python train.py --norm_eps=1e-05 --positions="rope" --tie_word_embeddings=false
MLP neurons of a small language model. Each row is named by its layer, matrix (gate and up: input weights; down: output weights) and neuron, and shows model dimensions 48-175. Each number is 128 + 32 x the weight over its row's rms, rounded and kept within 0 to 255. Numbers have three digits each. A neuron's up and down rows have the sign that makes its largest values positive.
After each neuron's rows, "fires after" lists the tokens most often just before its 100 highest values on Wikipedia text that the model never trained on.

L5.gate85:120101120081119168097144173131118141104130119062122132156158149123110141121168116125159112155166117123186088190108142115127143137140154174178075135195089118107142112094115106100144115142087103167063082118148130119180130109129087148110089088142152170104152177114111116090166161103160121091143127182068163095120129087165198129094101148123146165131099144124093162130146144107123170109195
L5.up85:168127143148114127118114100139139103122147119078100142091129127152136164113116185137121166167101133112131152160103076078108126128108113046152116153132136125151090168096130102145165095176185150143101111114137181156128177149116125106130119137142142162090116136153070088176107134114156164129145117082116125144212057150093117155041147105160069124165076098152120092135060176162021177109088
L5.down85:151168123169159097152149093094183104170122120050175143150147123151177153141108119164142124142100144115114100156171121162099139160140104123174184166124120088089081184147116161182142131125081138107157054164137120181112178155092126068190079179099205168117159147139139093093180123106126147099171079073044115155151102141123171124186109080157089096146110140146109132171111132167104156176093
fires after: " w", " st", "ra"

L5.gate55:131126056145119145160182107100069150099098127127119140118113114115137157136139172123143100133117123119111068108229148115113116155122166176167094122096126171103071183116114153061126102138132138114074143128081065113101160098037073145113119111133117142099135093124125130115094108161123083109091103182048120171136115101130208143104112131135087176130086102103080169161095092115139096121102
L5.up55:106107105074171154161142131142097092118120158158134201136151198109113126105120123073072139116127147153186122140145161146118089152120129115155118131095061142156131070111110090129213113165092112157131103146166150109089154053081093139127129123067140114128156146138142082133132157175164136073159160199123147108174095173197172158161151152115099173097135095100143169124137106145093109146134
L5.down55:155099114152079138094112163133148134087117141118091117131143114151095080120136128147106100148178169180164134119149101111143134150118196079148068130110176128108099126227105137082122111117103139123172156105131171107070076128122149155130128130126150084168102132141130151123127176111188083148157082132176142098161059131132079152067138106055147104173155175077151123133154151083140083077109
fires after: " h", " b", " H", " B", " st", " l"

L5.gate146:155118133123156177112132138057097125122152092103131129128128156146160148105147126148103147170172195084143126074152106114156147172167180104132135119111139114155097170089122166139117160058105157174098072139113101095179144169176102165153093191084094196179143128110156082090137094122152129179104189151107089098133119080134127148168069114190120136107103154167097131121138133134149152141146
L5.up146:111117080106062120122098212168166134134143110107162086132154144140140173146161118078115133118086142168146101136147150100165109130107143084117071170078154068162126084101127125092148158133075101191072188127112145144111157165087111181129130130104147162147114098133149179105163126090151177075096158139126127136093090080119170124052106132145125183130114135144090090139104175083122108143152
L5.down146:100087150084100146102110169150119122179127147119101124115146097082195086190147134128126129167163141147161110101143201181098128116104202121119157192117112164116097101169109116148091118083125135090193076163171168107103085128151111182165054152172149097102143100128173178145170120135098141131111127123114174172062138104121097146164179130136103074164184122121101132121104123174166084047094
fires after: " st", " St", "ru", "t"

L5.gate212:166111120141107093108202086150165147156115151145090152117101115187193137099167155188090120166154188157139094136120084130164096070085120156183143105146167127078096144099107113128146182172081168074098128154082112109042148111097133185108123086099121150097159091054097153139153115149151121134095147118104129112130182152092144078121140069117148133112114092093102120155118106133154134141021
L5.up212:174091092156146144201138153139132174173118219108159138095189122218143152072098132187111135138107160089124126123106091084083083061120122144220128104051181140143148106100181102121190103128137117125089113134136136138066079140148125178136072089111143121173175127091137109167146139155115102137121183114143090080134156161144080091083140132113107168133139130133134135121112109109100111135082
L5.down212:097140150160075088090139165116167157182159145104103138213115118096159098152139149127144128133092158066111188094138113102110136137194141101094080155151157143122127076196118180106126156076085147111127126147106110135120120116093120077181091138118191065121108141111129159116152099082090119098118068132086166105166099131153131152146112096176082116082154107128127123180094098108096107090173
fires after: " S", " s", " Ch", " M", "ver", " w"

L5.gate61:085144136149118178103117136171096103104134118101155114206132162131142119113200144151104105245143189112085106153100096108081158092134132104097133108114128113107115128102131100155108150082098147124098116136151160126131131178176128148132116106198150131135190156139115117104120145087161153082161173135040213094078153123152127093125100079126199140115074144146114154129138117144151168180171
L5.up61:098130122136103138125097131183110123000102096055153134133147143107127089087119111138106100098117101090137199195038121193161130059185120117105133123182129180089133135104121150150137137163189198118146116087132103148110154143187118151138133124106121101162178143123102138130095075107133136123111166149088119151116162110122069085187145111169126129181117101096135170134119147095088123162113
L5.down61:149122148119158135170178095174099162170127104166128120089096144119155134107143123126200109139160151156137062147156179086150139071130015125157119144073166115123149128151105152073169137107109112171192115150073129113094143090072132110150110121144138135143109074131093148146125138117167134180094083151125212147127093141100125119111132142147115174146130129121132080082168143141095150200055
fires after: " w", " c", " m", " st", "en", "m"

L5.gate255:162125089127145151067122080096179120126109106145154114125132119169101121126113192118129144169124107180139112155145139129119125161119141126165105121148058101101082232112113098119131151101090195110080150133070086088090128073119108113175151117078147132109112157093125090135184153132161126095185083199073135079133107137061155160192182090139116166166147151090197170085152141134114125090174
L5.up255:146098135105114081148149132106117169159061157096146057127102125144140083149150156125141149125108105076096112141155151163116139147155114133125157105149116066120147196131189092090162088098131178097165149071153139140102129162127091137097167096153132063104165097188092120187095164129118201192178142158142151083158073157113098087140098122080101117107179119146104110124145118181144126106123
L5.down255:125087143130085147100140166118155142121078140112154087143161181119165080135106073185084121155129071100136148086128127091182115137068088170146163129114167151078120095180104102125137139162095105104071083159065114129149123141183088126140143173114121100110113146168154156195150173181103114148097107178087127088109140042163153138137173111143125146103109097093089099150178065156110164159080
fires after: "il", "ro", " ro", "ar", " R", " al"

L5.gate161:121114101150116204138175097137152104111179099134070156140083068099094101103192204072117105059118144099153103177073133079120160099117169106150154117134107103067164128110159110197156065123148103123130049107038101164146096167141117149165039130126198158186156146127147102097149101083147163081157121112154125167137079134133116133119123115078124119099159182084155142166127074097147147133113
L5.up161:173129058135084180115191112139112163144164153133105130128132106128118134135123148151124085090074091116151160146138131117094104117100173182158176164137038132099109143131160185104141118156149144141146157084118200095151101070099056120160120140120145171093140091082162162056108099108134190115134125146144089128158133104105089134112095088164228161161119133116171139112151107148146116109141
L5.down161:133140149174089131105098138101124095176116123120166140121128098137147119117095153165098117070138124097131072128074185066165132197092119142138143111125132085130132093145157123086119126103106139142125174164085180119128096168146122105189075141160084156109070178074101142091122172141139153117155121185094058073143138144167146101124120123082178118127153123146109106133138157163171178118127
fires after: "-", "ed", "ot", "T", "v"

L5.gate140:108094091131144178129051115081184130158144118073176133078117212177186136171127159177161104146121158177164169136106118154162095108162154150129141181150139066122141168111138114099162133163094115081130117098156125090099135137096094137139157110103143152121100111110097136165145102140155147124133141139122112109141147159148130135161173061162106082187141118057111095152144105124214150090122
L5.up140:070126149117120055127158089143182158220079134141133119165130055155117190171104085098101077169168161108101118135098161141144183142165093119170119141149144102188132107127130099133094115179139150149100148149117171128146119226098152084138175179124124087099123154135143149092094139137123088105116119135146196199126079103131114131109118146096141130172102134207123123090159188147111160121128
L5.down140:100158139069169105155153174089134061220128145108133137127173145077172108123120050148045172180182095135130107098123197137141150143151155086115136118177144116160112120145159186131138086173121081131192181117156103120140088125116130141160108152062135102111149105136161115110134107080128095141122107093132140078093090116139112171246091126119095123116122132114156091183126093119133090083172
fires after: " re", "ro", " w", " se", " ro"

L5.gate282:086097116134139143152168170164129146123068151100143121126201073072058095112124089148156128138195118197172091170082126123151112060168154152109123170116206098113078145099158172070180177141130178105127139152121150126114110175136118102152187095157114167137144109144102148094140099060115128160130087203090152088115076152146177135129114131118167092129133132146135185121158172132129184119129
L5.up282:132144134113116164061094089116178097107144141094203056172150151139110097130167196127142152152106117107111115139191168117122164089133152089176131103139110086141147179136135108106176129152082163059131093129127143113150192159155137094032179110141043205121108189094115102169095134161148095119127148150127116091113108087104131184102093136132117154099122136104118126179208141163139145143169
L5.down282:085150161134092098149105123156181129141135143100156139158121163140170109076065162148140217091120126147143144116160131115164156119114139133141101140155117113149160152083151149119110151199108061177090121145095181083143098123105130147184168163173077114155118115159141078198094190089128134096172141125159169114163129088194122148141100088101099111153057157122125107132124169157114133066139
fires after: "ap", " d", " R", " st", " r"

L5.gate78:128142094182145175122157180166144109109094136109070088127100087100100103177146190108112138194168120128119097131128142106132134110129111148144179154097075137130143133095147157100125082093126165158111065187135159139079154170133081153113154127137120143128156094169204124134180111135151144091095109169109171108169067104152092152108157143073066147159095115117065135123161125163099093120159
L5.up78:127099118113132186043186117130125151118146145089160133085111149156123210127111140096072134142104188145090118162132113109099175109083151054201128136139100067147148157104123142122144093157085171195125214101131133151072139140104122079137124094146122135151133203084115075181121164095143161046054168126101142114128089129143144152107138163156149113118108096114107139130108092112111111122204
L5.down78:099143116129157150147061110125073105147183156151114134113138179152163095149126105110052072174111146118105127119061165089097101134116098134140116111108095170068136128185117132063113110117086157100172180118156142182171129123090093138114124139117091134133149178152101102098132134182092118102122135099112079169187162112139149121160155108091137071141187121170132142108147077146110175077101
fires after: "ar", " St", " st", " Ch", " ch", "h"

L5.gate40:117136096140122213124149133144129135130173142113151134144086107114100173171162169128117162166120151127107104131156121135168148122178139170168098124165114079142065161087118125113153143124061161095093077093156101138168166110091100068143121130140123173159135062152143179120090105082154081106099140177141170128172109067159136147114136111080075145118128156104061147159129110163169157123115
L5.up40:148190165079132163177073096095110147135169133111165129080148126114142110116120110092113125082188132125122119090134174107130132171156139115175052161156099169156134194152172112201120162127105100088085128059122150175090068132179126152121123135076106143065100144137163131156092139160155113121114203125137104137129160098092124126099128096138142155047110124103112117118188125110097118096131
L5.down40:124060125101163112106174098144127093134103094100115138112084114118114121155186112097137149117087161113075118088167102150173135103136172109069137141122122100142104038047147059179092145078114163073138144188076132146159104110106104104143112112173144132184140170138080124105133106095146096121125127094144129110161116114139079107108094138116122096118119110175195163141095109107119106119065
fires after: " h", "ouse", "u", "a", "ar", "ack"

L5.gate43:079113101054127182187146094134146098091191083088126163139106096143080147091185127124183104130131117155158096178177146091072128135177149146094154074043181159119102089120150159109120096151126143151120112155093101097161118126077138174144104100142129171131170099113125170130194105087178145133153101157135131102109118169153176090166170173154114130123129143143111179125115087190126120134119
L5.up43:135129100130110132198122118120153063160112169143137127083162049128186112112130110169157128091149137130130141091153099124126158144150041078123128027112151135176039158089117101107166169122156128139140170139118103115102122107060094107140161121190139142107136111057107080060158131114128146123061127164139119113102203131107130158159113151153116144129137195110154174143156151165099143121128
L5.down43:128096115123162114176142186194135149101081115111127106115147123109173170128090131105127146140061085191113162107149159069129203147159000134084160125155158093078117087167116179141112097134135143144115112064170095122081110158162113126127131101153136121144148150098141122139074151103096156102101074086128127111104140134083129142135122147112072130179167128153158153155199150143151123159106
fires after: " Th", ".", "\n", " H", "h"

L5.gate214:140152134120128255120113123108143152195172201077107102175143145100156144200181194082099117071148175124133139145162156066152097140160173138136187103152151109108088121116178122158142134111109107132126131138155157113180155103126096128119160129125141174143153090068196145105102169099147097125121162187118154097104147122113110156155123098146091125141157123103091122099124075170120116105112
L5.up214:165131141160118138078166070173069091101099135157135166152038169123120090170141160073146162186160141160109072059119139115143116162141111101108136125111130112102177115132156151071113169118103106106133092130082064141087126146144089145129175091086140080068108094126165109140153131140106164089082126081191190155162109113102166054122097106094104128068113181079074125139132126145100127141129
L5.down214:116134153144158123130145152138083120177154164144134091113138115161120138059148118136088134201196134195157163155106144068141108128107120160148092145103109134178098201123142120126129041146143120164124109090149113093089122094135116185125182115109084153127112179051097118131088097131155142174082111153120160094160119189156164095136115121149097138114089121193156069085100130127121085121123
fires after: "ar", "h", " sh", "it", "u"

L5.gate242:126139104094149175146084098112116132111090126106159153117192109117163073136103115110131084143144090133139131140122154149105058135183187158120158126134151099067091184139157144157120054119112152078122109140103110154100098092103153163152122154114169051132240119120108137121201168151166111119151119096112147074106083177104108167178105152141152115107119179079179123110089116134134099107141
L5.up242:167201148131109153186129060112183105152128137125137124090106076089147092178119145127087097134123169154099149161145115128109105159122131188126162137130065102052063120108113100118133093119163083137100158022181077099117120098056092112141118183151142107128158105135149137100157109120134120134076109110132129129073182162096100212138166113143225125129080140141136185122167116154068184108119
L5.down242:088142149117081108104105110160159135076098100168158119146130117156075112185136125118140143157177127067130123125130096172155183186046120094115185110142162145172144110063094126175079111142136211081077108139122125049075162121128123132142125162155100102159116165165145119154114179131131126099091151084153140167155169115136138086117143155095137137155129128170161143151198153175137178162108
fires after: "-", " O", "ed", "ce", "ear", "|"

L5.gate134:108155144153088144118138127100150132128173082116075131165163102134140121145111150190132053159092100197094183118112140133169165042143145140093094096152178167143136138067145176149160099139077110110140099109142091112136136217138151129156185066180184119126151133133129170103089100163131137078150115174149083115131103125063121082142134155048097142101170196145133147118134100172089102154146
L5.up134:131115082124054159092139087131147124163142084095128128221166092132135140102104160129164072101105107125151165145123126197132129147148119108084125171140193166090112082111117122140137146109141081161130103164145113149144182112117125167079117065133168116100162085104188086134073101119143129106130115147114141191100157171110120136098158117182113104140131114135098174113166107098177116127173
L5.down134:132145156121166176120208110104124148159119123132152194106137139108133103174103111125081160079130090190122137139104055110183105149191122160090132189183106157113140109214129137149104134156133171122038129145080088151151163142166188151115112183137161128108143117106139081052159136159069093059154157130125176137122122182133068101140097108115187137174129116142138110155152184139070111104155
fires after: "v", " C", "it", "i", "em", "t"

L5.gate322:075160132156114096135101213144126108054152135143113166162156159110124126162166128157102141169107157165143141147093086128153157123177162114115176145110164096100109164088111154169046105141132128157149148124155117151184150122139066129122163080140173125102158144132145146113152154124186130114154121117138186089149081116100130071137076128144145153133143157163143171072131088167145132190150
L5.up322:070161152191113135150095171226167107070138154205126166140149143116102096126179150089100092090089097135101132152105104126138150140137113111101136159149164139149081146135060152149088129104113097117150151151142153116187134134141120112085101094124165117152106185116109116120169148103100123191161164120121131064123117111121052096156063100107187150130094106152148108114151105100147134190133
L5.down322:163105134187124070186122127157223088110071090116092173117106100155096160116113189193159104123094109127101123146080133124123100128112117105159152082175131164142154070220139140109133176117135119130144117144119124137147161175147143129123147171154190065152136112086102137124140125105096107175106109118098108201106128225128113121125174123131127079161113113098074193152186119118103127149120
fires after: "v", " c", " m", "an", "ap"

L5.gate253:070147114123149166140134130092119133132137144125160077093137083095143101134151190130088089020125116114160177151129067109148169073133137130094171077146111144137125149069120119129116083126121082124040154090137199130132107131088152130144103089115136111099131105153135165103146124119187090112132122124108072202134137183081068117114110136167125128090137140161171154134200179137204094126120
L5.up253:093160160102117133171159106149184105125147149130158092164138136089077130112116214110135138117122148155109078087104124121119123148166107126129147170151153177113137166117111107173067104138174080146115130087120150104096164135147106101118132128097125077090083143155148164169090115147191090155128117141179121130139148141161095121072077137235152079191119142112128126156138124161234101101149
L5.down253:115105138162108110170126139108121126166138083142155120089182175122148186151186167130191129151088186084146105113121119085125135086135137117099072156136157099132141143162136179091149147120121027113073120129134136140157106080126179154135106137106168151128166159107114123174104172115135146121143095128148110108124110134120153171135115075106128137143110119179103135125119121150120099075143
fires after: " ", "ar", "om", "v", "r", "t"

L5.gate289:119223104079122129097135165090139179114133153157175136028155102051128127169146066132121112154193096151155080149084067127109136107111162129144133118148146103142163160087157154108075105146145120185087165081121116145105167076141111087148095096168119185060160096139087110142129150131143116105138100141133106130172082113110130155095119085113187167152200119167113157198117107145123154135102
L5.up289:169106166107098129127132121131168129107129172149124100130103080118101147138071162064182090150121085174171129138168060135080108127080115130139117131155151105089130207133138081111082152093156096105120063093179165090079110170128065123095144120144131118155111072139086118159146141069142087144118101159097170138133149099129127099101054113100126127130159128132145142134098121216131140096097
L5.down289:091111104098134139114169197194159120150099137140177120039124105118068107085145112139165053089144198150116148168144151152091155127178122166126151161148128097182105120221116118125109129168144132117103088171186098190092163083107150150116162185152118128133079145147090121154132171115143111099183105168132064133078119124143162105170090122124099142136103165161115154134078114120095106107136
fires after: " ch", " Ch", "a", "ch", " O"

L5.gate74:128131154131122139106186159095073088140163191162175199109143090134067126126199148133163178154099111188167112125094148091156147112165148079127164134101110215081099158090149160178133161092186133112123140142121134128147145096199089129202185152180045163141128098151132147158086096095124096186108120153171130143099066089108145124079127125149126155150155121154124156107097134116123165135117
L5.up74:144126107082117149105069120137118129108082105106124132089042154182104149142135118145174193063187145100090062127156145018103143124098132151167105150103136108119095162108135196123132076086136126157111152070127160134144085091118091151172155157176101125118134102125085120117103092164157088111172118113149132108154148113137184089154157120130096198122167159101134157151171194120113172103153
L5.down74:112081134191104112156150103103180113133168084136112124139146138102153128101100093130108140133129123098090129134103133148117168111096165111135145154099104142111128189215147170125177089093083151211141157141059122157163142147134157198044079128160162143136214127137128151154134205120100136121134071128126131172073077149122100116144185193085149144118146111128117173084113160127090119108131
fires after: " b", " Sc", " B", " L", " St", " C"

L5.gate115:087100162167142194067137161127166154125133152142116129109077165126150108110127199153095123102139163159167137163092151089087137143197144154240121133118098160159146174102092108086145147162121218162120088099132134151158145067084110195181157073127181093107148125101128115089116135104140110121140114173099106092078153145142067151150125102151113117146174120091205182168063124081180101147101
L5.up115:119091107170166181082092132146130116121130090097090121155119177176141094150083116120111143080094148156124123131145118131070130164144145108191103110153098192128118116041122071107078124149140164162145153079121075181111113108124089151140099132078084076138094114163146144063081119108119171124115177236124118115082140180153075170137135127115137113136112119179114166174101107103107113100129
L5.down115:108113117115052122108120122138151110135100162143200161106096095103068107122201146121118136120095093173124145086097098108113083151092111115155122130124106176140065161227113129141101138150146150113136126106132151199157119092165130072068062140135168124151151139178124137138122112145102174181131102105107096150167138098158197171132115156106127147099162072063113099171165055150134173127157
fires after: " l", " L", "ar", " al"

L5.gate314:095197100097109176163204155167130087081161090133133167130137085125121126125139181122094129091115141157078135156056097125137131095075141155168190080117110134069107148085133121172141140130133147142156086102089164152115168066137122178138130147130112157088160098109102145189100104094107127208151092151119183119160083097125118117111135111140149172190159116134162093132124098154163150181124
L5.up314:106110185212126110173155142109101136103133201112148124128174106133073141127135183127195105131184175158098144130091133123179091125158080138125104100102196129161143093121091083115104077109124182128114151160187125105118141099097126125172112108209166113198128079139073242104150087098155104126086161112172158110118193103162108067104144119127129138124121171125140130170117128133083149119058
L5.down314:120146126143098143115121113186128134100159104077094105138200165125101144139118158184129161142106097111097166144094147132114118165121122137145163115113130198148146071156147126125130203124107148159173094084128123168132134177147140179106176124128151165159105103176193178163146101101085059103132136160164146148143097078117137130171084048194108150136110098077118154181078141102143131141153
fires after: " m", " M", "v", "M", " me"

L5.gate114:139144107162186148130185137101078152168133126047141072136073156079025151146139125107156108122136183139138108130119134131141122097140143092197093122090165170141129098068121165193129101150163107100112134108120094174096141095117111209124132192091099173133095097117240122068134136117138073133100131090085096112142201070140127128144135100144101112123095154160137214097093062120128132136087
L5.up114:125129139087101137118084120147098089103119085086138101124145109057093110089130148070134073152113097153109109160166121101121149075130091099104064109107079145104195183121136173116111111161162081146122126146127151096148157127194099134111146104072104169139137205139169101157141156148132135153169142136103136177114119128069110124126110146119143195122208138129117115123164156140141133108112
L5.down114:105125148130092168152060120140106142166156104101053109153120149146127121140108202051119137075147124144105183092143128133093131078050146107113117107135149098084182146117136153174124150140143165154143107109127121114110087126156144150140132139144197096144114148173125113095077205152138116136150100060179124111151138152121084097141122165088119161093064181133157160150053152138105112041105
fires after: " B", " b", "u", " T", "ur"

L5.gate258:128087120109178205175100164115049112161180131131098135102125137087120138127180168181139146060127150158120090165078158085086154155126197103135114164142171102134136151110086134068103175149107151131142147142177123099140153107147167170159077133145188132127156084128104138126155135147192092125092118113120063126120115132164110144155121123143147165121085144081201122101106094187138173119063
L5.up258:116062104087080114139094141144134140128150123178084149168071143180134076129069114115148098130146095119080081085141124102128145096174124174162128108144157155135121159117120121104139173122127105114127123068165131136209157102086137152152137167147106115097164081110122102083167141142147172138135099167100090117135070084148167146146141100104106179143115090158118155125099123116145157103138
L5.down258:125155156037160140149070089122113134146144163137172156137043138181107094133128170156148193089112090097134129110132159125125147116165170160135163128184139089143143217139134199092137110130134163153094102100164136131110135092183080104157111176115126075114132124130118111096099171132201116123150160099152113131130179131169083125145152086113149163099150050125083100162163159093099094169064
fires after: "\n", ")"

L5.gate10:112123117147131141111178168135162130121193121176152119153150088112047121154097128127151111129146121138113139255141144078086140114190161119130134064059136126092122143118142106137125152130121175146096135089130119164151164107077156160148099065154130174122119148186134183131134181157162156121148100146118102115124114098148185072143115132175185113085115140152111167174141107166123118120171
L5.up10:144147128106101134129147131146134109110170104140107115175149138117206044162071156106166101189097166135102137152189173106125108183103171149102175068102136068077208123112094077090121096091098129114096111117127149193095164151129108104089095145099140152109139130145175142091141112147156123130079188064093115119179159108130152137142106128190137099102139197139127165117160124146106158091165
L5.down10:139134141151187080075150157157175129081121138125137101107133084095161173119127137129126126144119119075138139110097123140093112144121107108132096103150123137059156165125137202125129095100108161143147142149156091145140162168127108122127077105083123137120216163184076119120188169185073135185150206169129202052232128147085091166122122145125118143078112097064123157133147157125098120173191
fires after: " b", " rele", " he", " W", "il", " was"

L5.gate290:125134116108213124112162133098104076120103143101120119128085102133152088143187140129173170116181122161112138128119157129100227089219152203111165126145120106078136158089140220162125121117139136146101142138133091137145120134154130072202130132143136148130136156151192120137154104070167103165164087161116123153128073120061157127101146192063148115055142193151150161124077088147112136121153
L5.up290:164183145164105181168181177126102175159116132098111109122130151125081090056118167137139117112086114119120082190115140105155144095120124123231073091124159118150099140101117113108146069163113106175119146149169095107146096115021058096122150119159113162120116140172079108123130144195121045126139141131121086115162171067131105117128117129164114112132116172085104089187093147120124123118145
L5.down290:119106125073163078132119111126139133133132132174113145138125131130110069081106134100180128140115066115135195125088121100151071127135156130153129124206078151133124130165107120130121144161176162137083093109127082129187157100131125175180075100103095091090120177163141175086124115172133167126235123112121109115087092126155095148076136121133121147052173145121144123137213102088162138125133
fires after: " b", " m", " B", " L", "B", " d"

L5.gate199:115141059140116147137171114134100124174110111136125143123140087154121147122140094166133147087119174105112099144133116072174119096176180187155107146095144141069126207128181112167134161140100073163112168128107061124060055105130093066132123074114167104158116132058169103127076158098152104073196150157126151095085116122141126108130122081160140110120092177139126158131158124169154126162179
L5.up199:132041161189093098167068108136149132117144152121106161106095084183148150121178083172175120083158080146078134136161075139093166091141136117113167154081159096137113135131200142135177189103116076111035122183147082103109154172114227168129077141170145159134118161068103144135186105086138147120105100147141109108120117170171168104127136131110130078117147160148105128146087158128117143113120
L5.down199:104115114110112129168124152130101125119128106144140122174128151201127116137204111158113138094144144158094122095103157156128141095084174092144099134082222121116107093033135084193113104118104124128154087114133155090186154170134099144145150171120170121121085134202168098127089116074102151122118148135094084073117132090127146142112104146133198112194141085084143172099147076157116055139145
fires after: " Th", " w", ".", " s", " J", "|"

L5.gate125:055124119090166133107101178173113085078143120097148118120095080142110122130223104093157106179112095229156143102116156153165156135175147135123132129119139140132066129079142137128145071170122126153156114159119092145165142111091150127145102132173119092112162166134115118139176121159089125088157170060053132114133080106076225121123198155107124117138130095103093143115155111155120124116098
L5.up125:116159123082141168099090142121125093105048116105136090110120123117133138120197166128172198137133180159069096099125174073134176065074089123123181107124135190100149162159099119183119071132132128103164141154111133088124120075105131115134104123185104171172090060097104148141087109109087105129153104140062114111160129129115129158187064070191134141136095158095107132191161160215143139105136
L5.down125:119111172125119060103125083152092113161104099106180132101132129173143082102106187137097134138116096119080088060150140071173179121154155143102161111118117157143129118113140122168107138082068157120139137103140181129117075165122131190097191167151079114158107168158087117083170169113129167111092143143164109114115094085187095163115126093182127072132102068102157073109140103150175090149175
fires after: " B", " b", "b", "ar", "ack", "ad"

L5.gate310:148132098091206165097138178098149128158158136068096059146069131152108175144196137145180131155129163154153084140118145120142153168157161125160123114130132132048114147092174112171091110143179135186163143072119137122145111120132092131106114111143128149150143082109133104111152152046133092112122152164135110149135162120059180153074072162120105150147154115120120127167143128135171182115087
L5.up310:209095146142072106070185124098148166140129147111142090136117177162099139203070157118165081104119128165105126124134134158187197166086131133165157139158103114106149089117183156133091120093164160098146181090138158129159108124182125118160153154093112097104130112121121073113139096138135079134105166153128144172119178115028155140156147104105125121184146142096129127159181118111154139199158
L5.down310:130107116132137106110141138068179145139209125104059112100115132103158145134172109112207136201135123106127093053093160153151099135092151167108117176127183118155142149178072129057075128131117092149133171169151099117173115162140174106129115120132130151126119057201143145131117136138132108161151120120097116111075121157122099096099139123233156115155140146120159109096176124108104118074122
fires after: " B", " b", " A", "ra", "al"

L5.gate135:144164168142117116120121104125094094129165193105081120206144092204141141133162181150130120126142109136133090158084103133161081166130161139154119142113112083125106115069138145095140125120099085129095125120091120153111168072125089131091140129089175155120150091177155188107122124137157141146138185161130161113108136062126179147091140115105163165058129149121070078055181084138107180115118
L5.up135:105105106149122166198156162103061166139145143074122107063148096186056130120095090145127220135159108108152130144169159071093141154145175151123130128116115092165074119100148143161137114155066139169134127174125186113130102075140139131204137107130122167197115131156162139123105097129107166114119092137134140101133126090189138175130084134124116117160126110136059156127158184155113127097158
L5.down135:120139137150123071076091074082089096171165141151140105171157155148120137179106153168069098132189158083139150070164131149132078148182161107113110124119197140152087107205152099112087095127156131096133096124118129108145044121128154100074080168129149135105087138174104141108145153151110092106183099143143170143099147116148132153183182156126154082085166096142102158104176135172157151078127
fires after: " W", " st", " w", " t", " St", " bu"

L5.gate344:097095126170165132095182128156129119109084108104140125104070103153113134119112148124090134107131153124167140135146140078153128166161073119145111118145153104117108121089151150169165168062152094135106113151134168126152158092153127140173173157108146205176176078145094145125172153118152148148155103085118142047209167123047071156162145141094135127155130169120153136098176136188142151177149
L5.up344:167082160165133134117154126133107136096094063072137079147133134123136160119103142147112134094131128140095114143132167113190157125113136100084127123114154099079126085120097110096138132118137131104091139125138228162168106150147142146116161143164160168144086094133113152115163133114114180114097152098122148170124095036141123137098123077176133114071146086111142123075135146115142108142120
L5.down344:136136175154111131135148070101189147146106111109125138088119101160103134163147185156127108111051137095118133070066095149123168148165164089117094115092151090160118175078140121128124106103145119096097106157123141065141110174138112150164132133132214088103099131061154198148098154152101070146112075161136158191111147116164103095141124123100117098125141100117169117131135124196106098070168
fires after: " on", " On", "n", " Feb", "|"

L5.gate281:118203107101141162152135165119069139098147086125124122191161079104114115139139121105134168105142097153097157143096134126162144094148166134103229125129108165140118173109137095118080082124114156117124138169151113118142101101095174139145066112163129168140136164153133124104126093115144099166166050092108171203162135150121117099177129122115115128091133151123117146090127165147106095106174
L5.up281:173107151142099136138048075117039183072103101187111136136152101175153118177157132163104121096193162081103135121126132109175153141090159160099132095081120152151096139140114134064097063115070184115147125211107106109131131097144079089112080145091099196114140118130122169140083105133110099140118109135137149113129143085130131126098149077102135190076149081162097161118093124113106137121110
L5.down281:156155155121159142094143131100156100118178100123123123202135164192190101186126148121101122149125116144145104105149129155215175119157077144147127122156174088152183087164148145168109132100132143154156127145139111135175059117107156094103143179131135105151151073157181116108135133116092091092126169150177121131192117127156123148149196150183138164163115088139119122103089162112144111155151
fires after: " m", "m", " M", " gr", " cont", "t"

L5.gate270:095120145126099161099098142130116122036131104067054128106161089119119180148152159103082147179129128144127093145170179087175171116187143138139153084122100139093104141080154160163088104109103135109088138118099124152126125115109094084203097189096177174154155104155145126112098123102089094098142155096063220128136130124186133082157156125138099130071105160144118135149099122124116116093110
L5.up270:146099117032163145126108184069123150109175148152087094145154074118179175040167146137151085174134133100138159088116152152109099114156172091119079104146147145131111127129150092145143061120121112151127219141083194124103167137121146141074148170111145136123136125208087100112140105087111212164107184120080111143158128116120139120172113112104142143144101094145138149101094127160152098138185
L5.down270:091109169106175085152101146140084163109071146114177136128123130132138138113135145151144133137169139101099163047138174128136118119084131086087152074132104114105116139141170161076176105084125139086063162155178120150092128143205120135174179148100107200139145133079142079150118145115142172140149095100127131118175111071151127088178114152153067092113110145170133136143084216142153100108122
fires after: " b", " B", "ra", " d"